Weights of a small transformer language model.
Architecture: LayerNorm before each block, learned positions, tied embeddings.
Training: a variant of Muon for these matrices, 879M tokens.
MLP neurons of a small language model. Each row is named by its layer, matrix (up: input weights) and neuron, and shows model dimensions 32-223. Each number is 128 + 24 x the weight over its row's rms, rounded and kept within 0 to 255. Numbers have three digits each.
Before each neuron's rows, "fires on" lists the tokens most often at its 100 highest values on Wikipedia text that the model never trained on. A number after a token or word is its count.

fires on: "en" 45, "all" 5, "ld" 4, " | Team" 4
L4.up1039:141119165183119159155135116150163115140136127110095143139130138106116108124149161143163135157078132141116149106131145187120103145147131163117121132190140115143135126127154131132176166143130129101161115121102138087142124133139105140088113169146127122067121149151105102170167146122142111137088187156137121164139136098156085097154153118171136122095095126115134105101139131112111143113114134144134092163111123095111117159111118101149177109132126119112114141117124114113142094125130160137139118114122142140117100179113156122144092102165152121109141100157120154099105096109169135136

fires on: " O" 34, " I" 19, "ul" 8, " | O" 5
L4.up1716:145136141164124095122169158133090124152103180101149090162148155159136116122150140153132095110164130154115165116060091147127143142129125149114133115096125141105186155147139144135110143106133148129124095099122105126160143153131140121094133101119096122119123137131136137093143124104039147155097109135127095179139099138171143117139109143130127137154122137123104102130110104107107076165150105091126139141109122112120126124144124094144111198144125125168148053135106099155128138119155088169127178105107089099138147148090147094144081143140147119090123105147150146142149135150156120110

fires on: "'," 16, ") |" 11, " –" 8, " " 8, "):" 7
L4.up746:152156163157082148160116105096136140131095153121163113170069130093115149088156124164128106107128136117133137149114071141120114126109131154080168157118142136119118125101126130158129134084114122111094123153119078133141086141119117109134113152079104142141129146173108140159108097135121125111129142113151130174123086122135158077117126114109141116146123112123172124112144108148125140156111147159103095134163095141152118118125129147117082104127103102129146102147078112156097120152140151144096125092138177139101123103125090134124119133150072169134112117162092110129143118134118119104

fires on: "and" 26, "ing" 11, "en" 9, "o" 8, "e" 6, "areer" 6
L4.up1434:120144128138111139160122141139165155132144113120125183130125111151091113146151126165112089161111132130166130107115098128130134150106093124105177096087134137116125160124178138158094092144097134155157140118123127103076112127149125087101147130168118164130172139116129144158180109089165124125110115102114062092177130092117109092106153130117167107087122107134146140096114178125127158123150182128088129098113140113101098129163103129145148110162142142097147149169115118175102107115130130086127135155103149141125167132137128125123164118081113102128102140111096149105166120152121090158

fires on: "," 27, "\n\n" 12, "est" 11, "ly" 8, " only" 5, "ely" 5
L4.up1903:128092150098112172100154154132160111150120132119071135148132154131136090132125109107167080131147157122119132143109077130113154102136146106127116097110147132132114098063120135100162145119090164156147101149179058164150099138108107090161131124125134127163086095076156125130127119159103146128107135112161117136111142113135142132110128146074105162155154126152139105158140106106103131123137157160107144143138123133085104121173103133077125129082145101113100120111157152130145171120133116113172159140136134145118109097110101145158151125109108178131100155095137118126102126206097155110

fires on: "ur" 14, "ol" 13, "ed" 8, "or" 8, "ic" 7, "al" 5
L7.up1495:153120128113140111098141109110145077197147125149123161107106153117121095146110074139096097145148141063114135133061083117157124076142150142126155149092117129152163091055113142150108094128161100120147145133139134166123116111121110082120143157140155148138111123136125151167149130147127122148120106085112088120149145154139091140154110138165152154209105126106133147150174122154120147133147146143174121123146106147108085120088101108089139173113141095170146149128116120118122136071149129106104143129124129140109149106183129122120153140151127091149118143156152145110173125108096142120

fires on: ", " 27, " " 22, ": " 14, " in " 6, " on " 4
L7.up493:173123144131155102099122155144128146144137109114147168126145100135130123114147144114120143113115094135099111110122149159167166102088134099104135145123134134145166102132089086146133143187146098115135117140131100127118137151132119116103100106151120152124145151106117088124067165080128111142141078135141092108131162122118138099111138127123107183134113113125133207192130159114128152125153104150171130118105128130145158142117065105113168138117082106098128112092176112106124167106122107117139109142135140126110121168145088119172162117151123162090125114110092079110137109161108142142

fires on: " and" 43, ", and" 15, " or" 13, " &" 5
L7.up2000:125104123198096111141151142098126155162073147104090145088147136194089119089109132133096156143155162143115111135152115140128119150101140078106130119159121210140119069137161129090117108131123129123136130155132155133130101157131162142129125106148105067136099128164169150135148153112128137131109163154099105135133163129141115103095082125123096153147166164110128154103122157145134151155139112124139144153101137147118116090158087123116128131135152089136145149163108125130108167138150153091133126135113146107095109124115111166102141145152170148138101136110120103091111099111172116110

fires on: " and" 34, "s |" 7, "us" 6, "." 5, ": " 4, " to" 4
L4.up1330:141137166122053195146169163130143099112113119148119125093137099132127106119148126134119154099162116114106123122134153084087164102150122161125115200126121100131129123095146168133167114102107144130123118103108101087138140158148145138146142137131121109169112135172129130166119144192131094121127147126133159133129140135126120108111119138148108176124118192128123097150172138136129147101112133147101137123152116150130127088126108104145127141139135122152122108110121070106124141109150120125147161119103149138097097157128085099114157127099079146132114155147113131146107113091103103132

fires on: " |" 61, " % |" 9, " | " 8, "s |" 6, " | A" 4
L4.up245:122150126153099109086134096136087094139135154116153125113136111121115140108121122106139138114063092092130123109135124153118112138085109101145133155112121163119113120082122123134134133083127141059148119118125104160111126117147165107156137120154127137101135115101134134126159125103132141174131118124097133088118058124148091132106110163115089129123124156120130126124140091126162110123145117117170062148105149134118137145109117200083130157125143115143088144127141136106134061140147124148125125105158144139123164097172090112057108103140157107135117109119130137150119109143102158133

fires on: "v" 16, " prov" 11, "av" 8, "um" 7, "u" 6, "on" 5
L7.up727:137145125139124102140094164175125104128114154099118120136149141122156142155103127123126105105107187105111174098101125116118128151123126113094078146109179089105142142130110136078137128129143134125145108119095100164133137098140113126132156110110139144074124127185143130100076134090120092121126110087122143154133186119108099123124152150109106134099104153151138135139135141130156165103125109139144089074086083089122176173091140178116158073129135136121174113089104164120116163104122140129091142151154141134104122108138150111137120111125116131142166091141111148113147147102127159151

fires on: "os" 31, "qu" 13, " to " 10, "ig" 6, " c" 5
L7.up713:072185060142137121157133088132101164107123122100106147108102101113152144105104152147131172141148130145123135124099154119128111150126112137139106107132122121126151145130144130124056116109124149158110154132140130094139170113131105129114120110137102144141127162148142137137096120140158102182153121138109106140132135135087152143087105102155165125086093125088137132130158150166124105129165125126125153116078158110136120112102096166175145166136157096088098133109146125156134149129162108122115140177128165079143133147108132157148130127117145149101155136103148133127154117093094126161

fires on: " s" 31, " for" 10, " ag" 6, "ri" 5, "j" 5
L7.up1714:110116117111120131112165117144121132168126150121119114140150088168170156115114140073076130126150138171139182154119146134133136123156140137148123134119099136126155135131131086078121137156160135127078125139127084092087145104143090153090151106045145141127152187133159086116108121087151108160101128130117122142105132099107171160106118128103115084130102127131096122166126139183197136148114140137122101111143140103147136141175120137141118112107122115104112096145170144154122126120194150134140106096107149156154154094133098110134091143165163134127108107107081140114118132144143134145

fires on: "c" 25, " Reg" 16, "esc" 11, "b" 7, " | Team" 5, "fess" 5
L4.up91:141088110168144123147125131123175143161138139131138116097162122146149125094118121119103166109123071110094159154172123139088118181127172091128136185143143117135114105162131127156162147162157129120125125133166084120112108175127128117118097118092137175073149160145144156113127140129124139166146156114121089117145130120152144121122144141170140118149113145132151092112125119142088136117077142143139154106158116073083168137120109147158095124147134133100108140139134109162068093117128176124108148144115130122103116137141130107142118098141147091146116120128182145079104141129095137118

fires on: "ur" 29, "e" 13, "r" 7, "or" 6, "am" 5
L4.up861:162101163154107121124082127117072130146107081154104103115117124133119097121114085168149118151158125106128135150120174137097123135096164126099176165109137118130144100119088101073111164135173127135113138122153144175107086137126136113163119153113126107095152122133130119158114076130137106105136114179132140125161176132091108128100122153118097104159132115099096132138134148140134141126156109094118130155108119118130165118087152145142100148141123136128115120119143124120174109103129124123138169114133136168151107144121135138184188163162137130137130123121172079110116126157110147133

fires on: " re" 16, " new" 15, " be" 9, " well" 8, " Cl" 6, " now" 5
L4.up1959:133131130145133130146116126162128101121145153108131150136094184090142105148125120127110183142147127109078145150119130139137097166154104122110117145157140117124090119120149134160124150098157060109077124090086156125128118160127153109114131084168136079107117165116098115097122174125105127118120106113156112090116096122133135132136091163099126136132146111113133152145135129083164147131114180150165129086114143140091142157086096131124116105132132150105118098098124101144144162148090138100128158134118118129141122106143133128102121127149180161111137111136139145129094124167141128171

fires on: "a" 25, " a" 10, " as" 8, " as a" 7, " served as" 6, " the" 5
L7.up578:153078155110118062100121168065157120128164183132128134191149147153132149129122099170107124136098126131147140130104132117121096121136137076104128149151081153105109134166150088097124136116133118117133131158160114121125125081123070130136080124100130129123153123122127107135145122122147129065111117142127146104135144125120112089126153106134102152125100146071121108134156161121182141135148114141125111142120120131165143141182119133150132139129173111142122130093134081093125145116125124102128136126064124159090130095090157130103148133160167090107094090162163125095137173117141129110

fires on: "-" 29, " " 13, "–" 9, "\n\n" 7, " resp" 6, " pr" 5
L7.up218:110127093094090105056109104111132156153125111088172150100139144079061151123096060157113118115132135133147069129110104095149139132159127158134094136121101146138125156129154095146119126181141107145105148129141123119109138094117129118122125122089080116156150135121175069136117179107160159125149096152150162134125110140097081145122179117094111161153111130085089114160124124134119113142141113142133141116118153077134106114116128129155175142132139103157136079130161115089144111102111118146097147109163103109120074142130117140150135126140152145118115113169128151103129163101110133116

fires on: "w" 18, "em" 15, "el" 12, "or" 5, "e" 4
L4.up1430:162125109101104128154110090161116140158099122122137122125104126163165093157114153141062148179134103114115177116115122173089125110132100113143157150159138133155183130108133150136142154164168113107099109121103189127080142158159137141130126178153112115142143121118107124157126129165140158110134148143097152138109137103097119126134132143131075153075133135101070130060112173097112124128129119138123108135167154127126142131101137176122110103111109157146150141125134107162124107132184118081109119091075173150138102169119133102144122109136146120118124131116118109131159112141096127098

fires on: " and" 74, " a" 16, "," 8
L7.up1334:133154153137048151098159122099112090107186117152144149109158140117127097090123108131149182128141116129109135156105131107166155148103139142073148146117097116107142117126155151105110131128143170131108121147128119113108133083121124111117130107087108163119137162152115090115149148112145118129129138174136087167147145118149152144115111110085102141117114171071152129132142124107159096098146094139115138164145114156106107107175108115187161128136109123152158080116090086153109136144120110137118109136089133132097115123108136142106133125196140149106080133151147146118156157112160139154

fires on: "c" 79, "s |" 10, "t" 5
L4.up1125:116142141128105113100088155109122107152154150176131148064129094122150096148096118135131145124166123119137133158103144128097114140137162128136147154097082126129114104136096160193137148159125128122161131142176109186138140096107117113113122087114117115106131186134107156098147111142119150181119140157142134131154157106112139165104115147131143126147115150094095144150114126143121121115132118146129100112120131150141176127119133186155114114124138111189164099153129122135135147115151097148117142077150152115134101092127145097107138132128166101136163141111191139169143125187134118078

fires on: " C" 15, " c" 13, " acc" 10, " ground" 8, ": C" 4, "ly" 4
L4.up1994:119095193126142124121129108181143113124163088103119096109131136111120139109117101174107163129149126123105131071156082136130079165131189152139123115151156172146132178145168159115143111106124136114166175119148132090137159106102160134120133130156148162131090138106121137109066123142121133097122087163152109127131122093100149129136116154152146120131128133115144102114178137127140137109133132127117104174110134134117127124079145105162086157115080181110129134118138149126106117138127129168120119113145150105075105121160128154052138163097109134112108139144152128130117111166120166111

fires on: " and" 24, " or" 12, ", " 8, " the" 8, " and " 8, " in" 7
L4.up517:146144148146137156089162125097136103186126154127132108129158156116124124109135126093131113138088130141110152131157136090141150146090109198140126111130107136098110145184130103143181131160137159165096106114151107121127090146140115110128125119149136129142153142136158098156101125119142107086115137153096157146114147133150147144132114101099132102127130120128164104118139131134135125092130137084119157164126139127116065116203117111140155164134141149105107084131068128206149127158133146137124129141142076157115128064121110182114056140116146114079091157102125128164146117100097132132

fires on: "\n\n" 17, "2" 15, "–" 10, "1" 7, "ation" 5, "ers" 4
L4.up495:128136138108113161084139141129164124120166151157124142153131139114070118115097143164137111108100138122117123113120143096152133127127115155129121086148123118160121130118115142102097123138136148173135139121133181159112141145090122114080111128178134125105117161134162122135142135091062106150091121126128186121090138090117127148118127104106122164117104139112105112114183140122135101120174166164148093163147109146133130115110104118132121129124158130114161116125145082129152177156113177149131166133147087130122086183133097155132147102132126097110128091202093144122113126126170154075

fires on: "c" 37, "ic" 8, "ig" 6, "al" 5, "enc" 4
L7.up1313:129134118168107156105143122126127111142207161158144144098177117173134122119162104159111106085095096107163128160134140130146124153148142129160154142124117086115142154090143124115141128137117150090126125073121107141151138087138074129152111125139137138113116111131140113137111106159115123154110119130129114138172163162115097130109111128203098128160096108111130136140152128165080135099082128098105103113103137145154141156170131153136155126153188091110126133146143120111129179101128155134125139125133136191100060108137151117146120129119175108099099129124140108136157177115132144111

fires on: "1" 22, " and" 17, " only" 8, "ace" 7, "," 5, " first" 4
L4.up1557:156158128134115168145125129095155131120103162122111144099121113129158085112154161149146111112155124098136119118133104142148165107151110092142128125087071119152119131107106157132119145137106134191133112115126122128141113139118143097148120106147121119099094142122129175134161155134178112137103120128153167168108155128153115102160137101101097178155114123112111147086120133141151128140114132133137095142177128133119152122140095132102104133118096133138089098118137112146151134078139143162141119172118070178126143146127122160086111103131105197101121136167095117130082116125087107118

fires on: " for" 27, "w" 10, " s" 9, " For" 6, ", " 6, "ost" 4
L7.up1175:106098142109137137131127099105129135074141139127168134154120163117165126125151124075120122102125094149111132119122127119096133129171162112150104136100134138139122147098075132150106098165152076148091098111105140105087106119131108128108118149142140139106156135117154106136107160141119117177127104092135110134146139130095139088088142133127154141105099155135150129152124157144120122165146100170133154153087154082105123090177124115121119093143148105146138097170139120105168118125141083139144146115128126118136088108074108080117124136137098105112123151109072141094075129143165105101

fires on: " | " 16, " |" 15, " | G" 10, " and" 9, " | D" 6
L4.up1796:155115129150115179066137166122136144172124208115135150104147115109157112116130113106105159108107120117121149126116137119117156147123138139125140144129087124159105162158129170124162108154098081105134155127099126135059132185148152088149127147142123159080097150118134154158141109125138133107127179178124118147123106067156118130123160117079098151101166167161143130173104140142135097134159123092164104130102095110129102132151163155126140122131119105126107126129141139118111157153111136109170125146123145154092149141115128125130116086138155140146126100142096128158094116101108143114

fires on: "ed" 13, "ow" 11, "or" 9, "as" 9, "ent" 4, "v" 4
L7.up1097:138136134119150137170154113122135147191166164073104119162083136095111145148127088155118095086111142160128147132083115129138110133111120115166084144149099110192126150161155140118175116057093145135132120138077131171104118094126120143113138124095161120107156153113118124106097101161131106122122134093110090128110164106123160164113113123152101146118110115115138123113138125144126111121105161151109128143119118126120111121114158095131147097150128112152118109150139142141166124130143109115150129127110112085111135142135182126102156096114107130118113162128120082125106130120143113091

fires on: " p" 41, " P" 20, "p" 8, " (p" 4, ", P" 4
L4.up1374:146117136139124132132121125132121114124124089109090116126119116108130094162124116152138133124128127178127109128075156130114124146157120127135114130135117149156138193071176152122139165138119151153151115112087117120110170151127146166134080117132129119083136104130163099129154134160181149108188158126133115149194133100124148127148128122116125136088133146116155144166141151122128103130136122198124151106144062095139144131114126145087090133128181115127110148082089169156108131137120172135169098094086128121106124099167162151108167140150147107136158093102156113146106110115113127110

fires on: " com" 20, "com" 10, " rep" 8, " mon" 8, "on" 8, " to " 4
L7.up68:124158131140112153104126131132123124129176150122134132142127109094100138178130118081127184131085113166126160144122131138128121134068097147147105124151139110088143102184116148168180091154153148104116153116147114165129150084135094084137118095155127082144143126128150113140152156118112137108103148093122119100164108141150127103144141102101128153166091169079115124107147161147108152149163140095072156114114130121123175130142135123133136135119124164162104139135150153112135160138144088135142145085122113092127121105139155105164158121134151152124082152095111095163121133136109120128

fires on: " be" 15, "ind" 10, "ub" 7, " even" 7, " not" 7, " end" 6
L7.up640:120140126131167126113146167156121124137127077099161093163143131133129140147171141148132136123115085123160124124119152113129123120168099116111125105119148099164139149126135120133101111153154149120133114108123112133129066110164111129151149124107084078159114166103138120142141134126132154156072121081135127153116129136148137178142076107132169099138133163139149111097118145129128171153112153099114123144125123111134149150163121132126108140175110158138090155150146112127136145123112077132110103126102141204137107113158140123146140072172118123114129156154119117095106147084149145146

fires on: " " 58, " for " 8, "ing " 8, ", " 4
L7.up1680:142130160135088134141137118152122118143122101150143141129187118143106096134124107136085165179128173137142088132136175125144162142112142145141137140131148128132098145118093148139127145126145130158077110132157160148131165157130167146152100107110131145152125123117132144167084096137134155137170152132155123102158188109103150063149152097121128141125106119097139146160122117102160159147084102161136092152134160110137148089082115120074134158143110098123151101129130103175124099120128127119122123156148166125113116130106121117138145100128082152143164120116081117114141167113102130127

fires on: "/" 47, " &" 11, " fl" 9, " Fl" 5, "fl" 4, "le" 4
L4.up660:108111124128112058126155099130136104145124141114119171136115139117165100140149122147141156116105174133149160081113100119173160163123087121148128143101069121181105089098114116169125092181130143098088110100115134123101147151153084094145164099103117131120112123147116099171154135122118129130149167145138136210141121166143136153121096143126155183149154168096132131115120133132121087175150128120161115114114105138116124135147124156152113124143126147126148130116131129137090130127177105145128130103163118133141142149142104155134126137125152134113125125104134083159089105097149095070

fires on: "i" 71, "e" 11
L7.up258:129139127092119131148153158154131134144165156139100136103091066157144081149127159118120191100140109089118094101108119126117137145113148145148170108112159078114107084136128170123150079134154162133090093110106136135157140109094125122187145118148115142128146122133135103106173063106124102114131130117146088124127173136140110128140135118134178128136148091128119125123147144116108108107160172128148109089115139131112134141129142131142075150130142136138184147138088127157103152130104144097098159097082139157132153167159156114142136140141151099144185135135117137105109125189124089137

fires on: "od" 43, "ind" 10, "ud" 9, "ill" 7, "ed" 7
L4.up1168:107139148091184079116109154105123136136136116141117146177139119074142171113116154125119115104157152124163104131150120146109160138107162148095112127150126161111131114150080178136090109133119123128144106143120096130146136093134149121159131147132126130095114138172112111104131110134141136143107101089080122166149078129160126158137075144112158108101111150161087135090155122150128139093093124122091132112131115125146156107184109161136175124118118145157148130122144169122149139110120139136110172143160098158071109132131135113086162105160123097122091133114149086119166129112160123180

fires on: "a" 40, " =" 9, "s" 7, "ec" 4, " con" 4, "c" 4
L7.up501:143110126135137127146145143110128093170138135169148176124110179165113140124147117113150132112136133178142072098090153161078116119145102151134135166148171149106138094158131151079122127137141169171138103108115128155050147119129161145135122098144124127128131110133133094154139094180120119129110109163128116130177130120152143101149136102123179126157123188099161105101207150153143129153124139101132117162145129123133138096147112112181084149127128131159150124123132093161111139081133123109121142131136103137113125134101126100128142121150128099126085114153156137116143106133104083095

fires on: "at" 24, "ation" 14, "ity" 10, "ast" 7, "ations" 7, "ens" 6
L4.up1460:140133156099125103142115127125100101146125115112169139120168146153100127125140152138061078152140106123120108172141119143139116163137121146186114169100137103172115156120159139136094150150082129088140164138154113103128098125129133123086128111092171158131156088128089139122103093087139121151110114146105069157109132133155125148112150076123125200128104122141170109153159104156132129136138127120178141151123120100131118147128114136164119131122143139139142170126105126151094115148142125119081140134137088109124116095123164107141179112105140120126120143147089122053111158124141139150

fires on: "ar" 26, " Dr" 8, "ac" 7, "r" 7, " sk" 6
L4.up1900:118100165133118130094125124143095159154125150122101116113110136137131117130141122118055106147128143148141070166134112136122111081134108140127124130129115148148153114130121147145133188121096116155114165116117142129064135106171127102114148162082115098166120153112168073128093142168130156134118114143165156126156093161128096118104093137129116133141137165121158120131145140145092123114142112155157172149132151084115152097116098107165110112153171121140111118120088117125158096146149131142133119106159107150140148173154138123123126186095166111069146106115100148137105104098121139156

fires on: " that" 44, " which" 8, " who" 6, " of which" 6, "iving" 6, " whom" 5
L4.up203:118121138158074101113141140093178134117118104136124128125168153095125153106099139095096110098106138167122116120110143129117136147084132148122114117073134134166184104129126141148129121132122140105104134171122173108148170090151079101154099164145169145134192149144131107149141179110122099134112137101148115096125098104106111149150140156133146122144142149129152129146148127149150104089163136142140145120144132131116078128191120091103160144075143160154125135129119159133098125127132127117109101112064080126155148162139099126149167134132127165106128075112119120187163107112138122153

fires on: "2" 21, " " 16, "8" 11, " sl" 5, " n" 5, "-" 4
L7.up1055:132146119111103164102178182106142150149142081155145135098136169124133061099127143164141169139127115136098118129118154113150152075114097152176114126161073100141145127131136124118169125119121160117144144160142122098162133104143103124131128071119082091086118128118120110145116140125157111080172129094134132158160112099122124115102157116142118133102133098120133138092136097076118129126119130161115105115123120120119115071146093127128168101127114135138126099124181138101146102146111100130074098144102089130092136108151126086152138106143141115109104133087120127133145173128115118072

fires on: " w" 15, " the" 13, "ft" 11, " h" 10, " b" 6
L7.up261:118149121139169151151087197155159146160136164080148152131168138136108173168123176093150142150112102097163142122141133092137167139114099125137111169101155111108117119132154127124148136157145099145152126097137156128137133169144111137145125139103126125134129160152105108150125162146157128107119130124168127096170156129116107089082125124154097109135158101137123164110121143137144157117143170117094094098126152090135130107110157121125158115108131114139109117104142088119092151136168148154071127131098116151130151145122139137149169130094145156127131093217139080141119126146171149156

fires on: " s" 23, " S" 20, "s" 9, " dis" 7, " Is" 6
L7.up1150:125132122094157109049161122133146123146130132131140112140121144125142140128080104163127108161124070120138156138175130146094137065120137083118108132118135130083101195119117148140107124120126109108070077123109137126125119100156122100120114133114125141135134129135125167120087137088122119168116153122138123129158170131147134124124119109141109214153151187100114127132115147173135107124115138163167145131139157138096149150176158128116148126162104144113135087172140124139146133098121127141146097140104142108106111144146120107112162153093163118150106106146114120142147122175086119115

fires on: " (born " 21, "\" (" 13, "\" | " 11, " (f" 8, ") |" 7, " | F" 7
L4.up992:121137137177131123140130201150181178144145143170124105148161151154126134132118117103108149150092099165133138117136154110111093161146157128154124141130117145168137155118117135126164089120144128125145098079105085148142148127136121175145110092104127137121141098146133106119118153158120170124114113134126117129118123134091147136161130173167140175146175150144157121182130212138114103130118149098143161146135108148129111128168107109084139144123134161105155193112129109145152106120131139125130146141141198117178144125107148106078135135119137144121142129137192154103120139100150105110

fires on: " cons" 22, "ons" 21, "ec" 7, "ang" 5, "ildren" 4, "at" 4
L4.up1381:095107140120108151121159142108139123129117134118129118152110118137128124141096124132116134120161148175123152103161146133106098124113130134126134125128131151137115114143164129158052081094096177093119124169148124141145086103127125126146143122138069141163149147109129107100158143109121117171149147131102127109178145131112090093157139156146111115117143111089116131120145145142160130126163120102116148140111135139115169128125111134077107157141137176098127132138118120143137110136129131178131095125113109100149116142155097095106122165132155150138131127073074139129112113140112132100

fires on: " " 38, " (" 18, ":" 11, " ch" 7, " exp" 4, " FC" 4
L4.up247:138118084197180121123108133101169143146144136125148138117134095135130138101138109108109136137122116150124116078108115146142146140150131118183095152121137103127169139119148123109174110111155145120156153141095116133130144120136157126185109095122133137102131139139102109140105159146129141143141076116079121174168187166110128160144088123144113121102100176108142108124111123145118151161135142110092128138154123130116105162150155188134175134148131104103150087157134117143136114149130128141154125111120134136129084134136127119094142085112155130127163090093129163090152110087119089131

fires on: " C" 21, " of c" 9, " of B" 8, " of H" 5, " P" 5, " c" 5
L7.up1681:123129180141096149126108133118141079134136141169081133117110149107144133177128111152158125107140114104184137116126079131112105177118104127100126121114083173102154132123160171150115114088145130105128152109122110100083162128124147138112156132109151142145125140108135115150093125149117143143186103108139153089160103129141143150112100114142134136145100123084158125130155158115112134130133128097134139109129113146126171143075121144134155121115135149159120111102135104113132104145125135141126102105143156175117123123106152160102122154145122130082106122115152136075144143127106139107

fires on: " which" 45, " that" 18, ", which" 6, "\n\n" 5
L4.up1628:140168133121133134112173158118157145116087100112116137148139128149116161145142139117116151096145110150175123125138173082171129126131130171141125147109124138129138132152115176168148119091145118172130151143109138154122186141121147097151101129128113167116150105103164122107101134126120071068121082121131089102148126099165141125114149119124124120144076134161086137116160105178122174132191160115120100073099129104101137130133116127134132106089111141140124087142163131117140137103127102108147125158142083122142172138127097142135133123133167119120168107128148126183140104087142094116

fires on: " b" 15, " sup" 9, " and" 8, " h" 8, " l" 6, " inf" 5
L4.up1155:147098131106095141120110124139095152127124201152097126157161125133130124126118136123123143146104108114113159100146116143107119140106128167109141107105124136141163090122175098113159139136154126168113107132082112143099105136154129144142110095118147140151137121131166069105117165086113116171120119111106126135131131159113117092114131122161112153131143103130127170101155145093190180099136196122115078112113115142153158169155121104162135136079131123112112151169129132138088138118142105173083135165103139091131137107113165154161130127121153113154162106173118130100145123127159114110

fires on: " |" 20, "ed" 16, "ing" 15, " | " 12, "% |" 11, " years" 7
L7.up1733:131110130119104108124135126115144124140078124162139112127129144116124140122136111142148096168071080143158120097137117108106125137101158142109112145092155144135137116108128165103093094132126104141153128114144089150129128138131132085149156114099131133062105103147129164157150119142094159166095116181148130141117118171139113131099135128093135133103146118135152146149166133136141157125138128116128139143131093161077100125178090164149130146156129068126166135094129124126124137154112144105130150137104101119114145127113173111139089119131108114155086116132084115174127128171093145145

fires on: ", " 36, " Mon" 18, "on" 10, ":" 8, " mon" 7, "at" 7
L4.up521:136145128145100085104134151121104104105151177124093162158173128141084156151112119074125158150125144164132112130145189125127128146155093131153098192146130141156159102129084177140140119126125116127118155136126172105138099158109128088156096158132135094152141120171140120184121114117134117119115117113131157146126140106150145131107164137132146083130135118115122142047153082149114141134146118127140175098130118130121159151151115164131067092113094143180178126112137123167089123096144103132064133104140137123109095123151144124161129109164125108123115116105143138098116157140144081095

fires on: ", and" 32, " and" 20, " or" 8, "er and" 5
L4.up1921:133121082154134136126111122099095097144123125098121120117127132166114107152134090120124137147134079136124150136064116140138079153162142121146123069104113173121137098130139173120143097153122115188099094120168089133158127130106107131138120115120132107176130117121118133123131144106130124123165168194142124137122107111138132108161111124133124161123145171115113132143090131186182127169140113139135158099136107116118107101118141128104151154115146111144113100108109144112139125106126125162128181096157158146110128143115170166146160142150133092138116146147116116117139114118145111142

fires on: "," 61, ";" 14, ")" 5, " |" 4, " % |" 4
L7.up782:167129139173091111130131121154115121150155122105129162111113098169134117126146126034113139125119159145137148114120118145173148072143182098146122088132094117134143098132148184123142118061100165172152130123124126153149148135125121108152108104086130127109131111135140109099148153071151159154128127113151134131137122149121131151125115128107138112123123191127181115130113167132135138160144111122146133138101113133153129140139142128137152143147136124158138153100151036143119151121152125128114149138122122126106160175120125182104111183131176106110086137146106121130129169147115123121

fires on: " con" 35, " comp" 14, "s |" 9, "|---|---|---|---|---|---|" 7, " exp" 7, "ac" 5
L4.up1527:123090136102112116129138147148158141173096146137106118137140138147145101139097115126135199157123156124136163109115168133122111147099145133134089167157130123138134170097122119136174158087122142059135152134109109112120103098161125131117133167115103149102163159098187095138135126134152120156132100166124115139180090129124116148125113144106105150125079161102163159112150151130131132095134106092136100141147150094146149136147125103135126112172105126159122117149158111134146128166070126101140130142162122124139143141140155127153110082123125108154111185147117157159151129112114142153

fires on: "\n" 48, " a" 11, "od" 4, "ues" 4
L4.up1529:137113127079113146116130157103118109154187110132127106148141162059115110115131101131151122160169086133119131148144127088163137130134129139159156139140126134091119125159199130143085126140132127092103166142143098149160099141141085157148081128096203116157144091150093126104125160089102134147048148137147114088113125135126137126131104118098139121139162103122101132174111113141144120114072100122098120125152169144132134164137127099106139098111134129130114130117137136150104123141125100129104117135097155145073143123135090142089161154139119142150121105111104122122100127119142147119

fires on: "com" 13, " be" 12, " sy" 10, " hon" 7, " mon" 5, " cont" 5
L4.up1888:140151169136131136065120098134103162161136141151134112122134116107121154143089135121119206147117126146130088128125138142139161136137107168111184124139100071146131129097118128102149106095120109091128137109113097161100166131120114131134108099132122123135152192144157128116127115174119127104088150134092127143188094135124128158095110159102095170159092134140133125112141170144111121085160131129128136153130106075125140131151139131123118140144149157170155113124137179108135150111152107143136148168104140118168098134106099126141108116133161139108093131157095122077159196140145152111

fires on: " and" 56, " (" 15, " or" 11
L4.up550:160106148133112077132133173126115107116115163152110109107148125101131136124116077131114135134136133164138107155150101135113139104105158184112105139110133101149111124142104133141132109125094170123119114127106149082146101097124160150129124059194123088139103123180137115115116141076116172136134100127115165086133138106108118121120124120157113143120189166127114130119118145139156187110139175141177165154137120140163117092127129089101114087137122139121171156135116122138151129116138150158109086116163107126111167128136097130115122127092115146127124177110109101129112068148123152118

fires on: " or" 29, "í" 6, " em" 6, " ob" 6, " among" 6
L4.up1469:123112116142144131099143116125131158140108122136095153138166145185147154126135139136151172118107164138142135117138142166133153128088137151158124109148115124141087111097155117122111170131144158104117129141134104112133132164165133159115102100111115154127161190139106098122088117111103112138118157094072114121139115078149094104090147117139121130116134131144140101108138147163140150155118086123175164104121136140113145136113070119147130079101136130128142125127141113162126134116133132075150132120159122130150132111126084131116087102120123139112111091146129171112109143135101103117

fires on: " Con" 16, "um" 13, "on" 11, " con" 9, " Nor" 8, "or" 8
L4.up1774:108100167140138122103126113181134103151131126124134125131136122215161121093074132156122144104122171097133173088170163096108123123115125124057146173123127144091119168087095132138105162125145159164097132119124127121133118135123095154142152196127146125117140165135103091162120106127105147122137119114115133120176131118108082116183166144140113164132118125132130160145127150087148112162145102136167117164161121110121150149112120120128156128155103136120165130098131131121144159075108179111124138131153127108111142128140115095102111113097148146119167184121141163090107125167118132142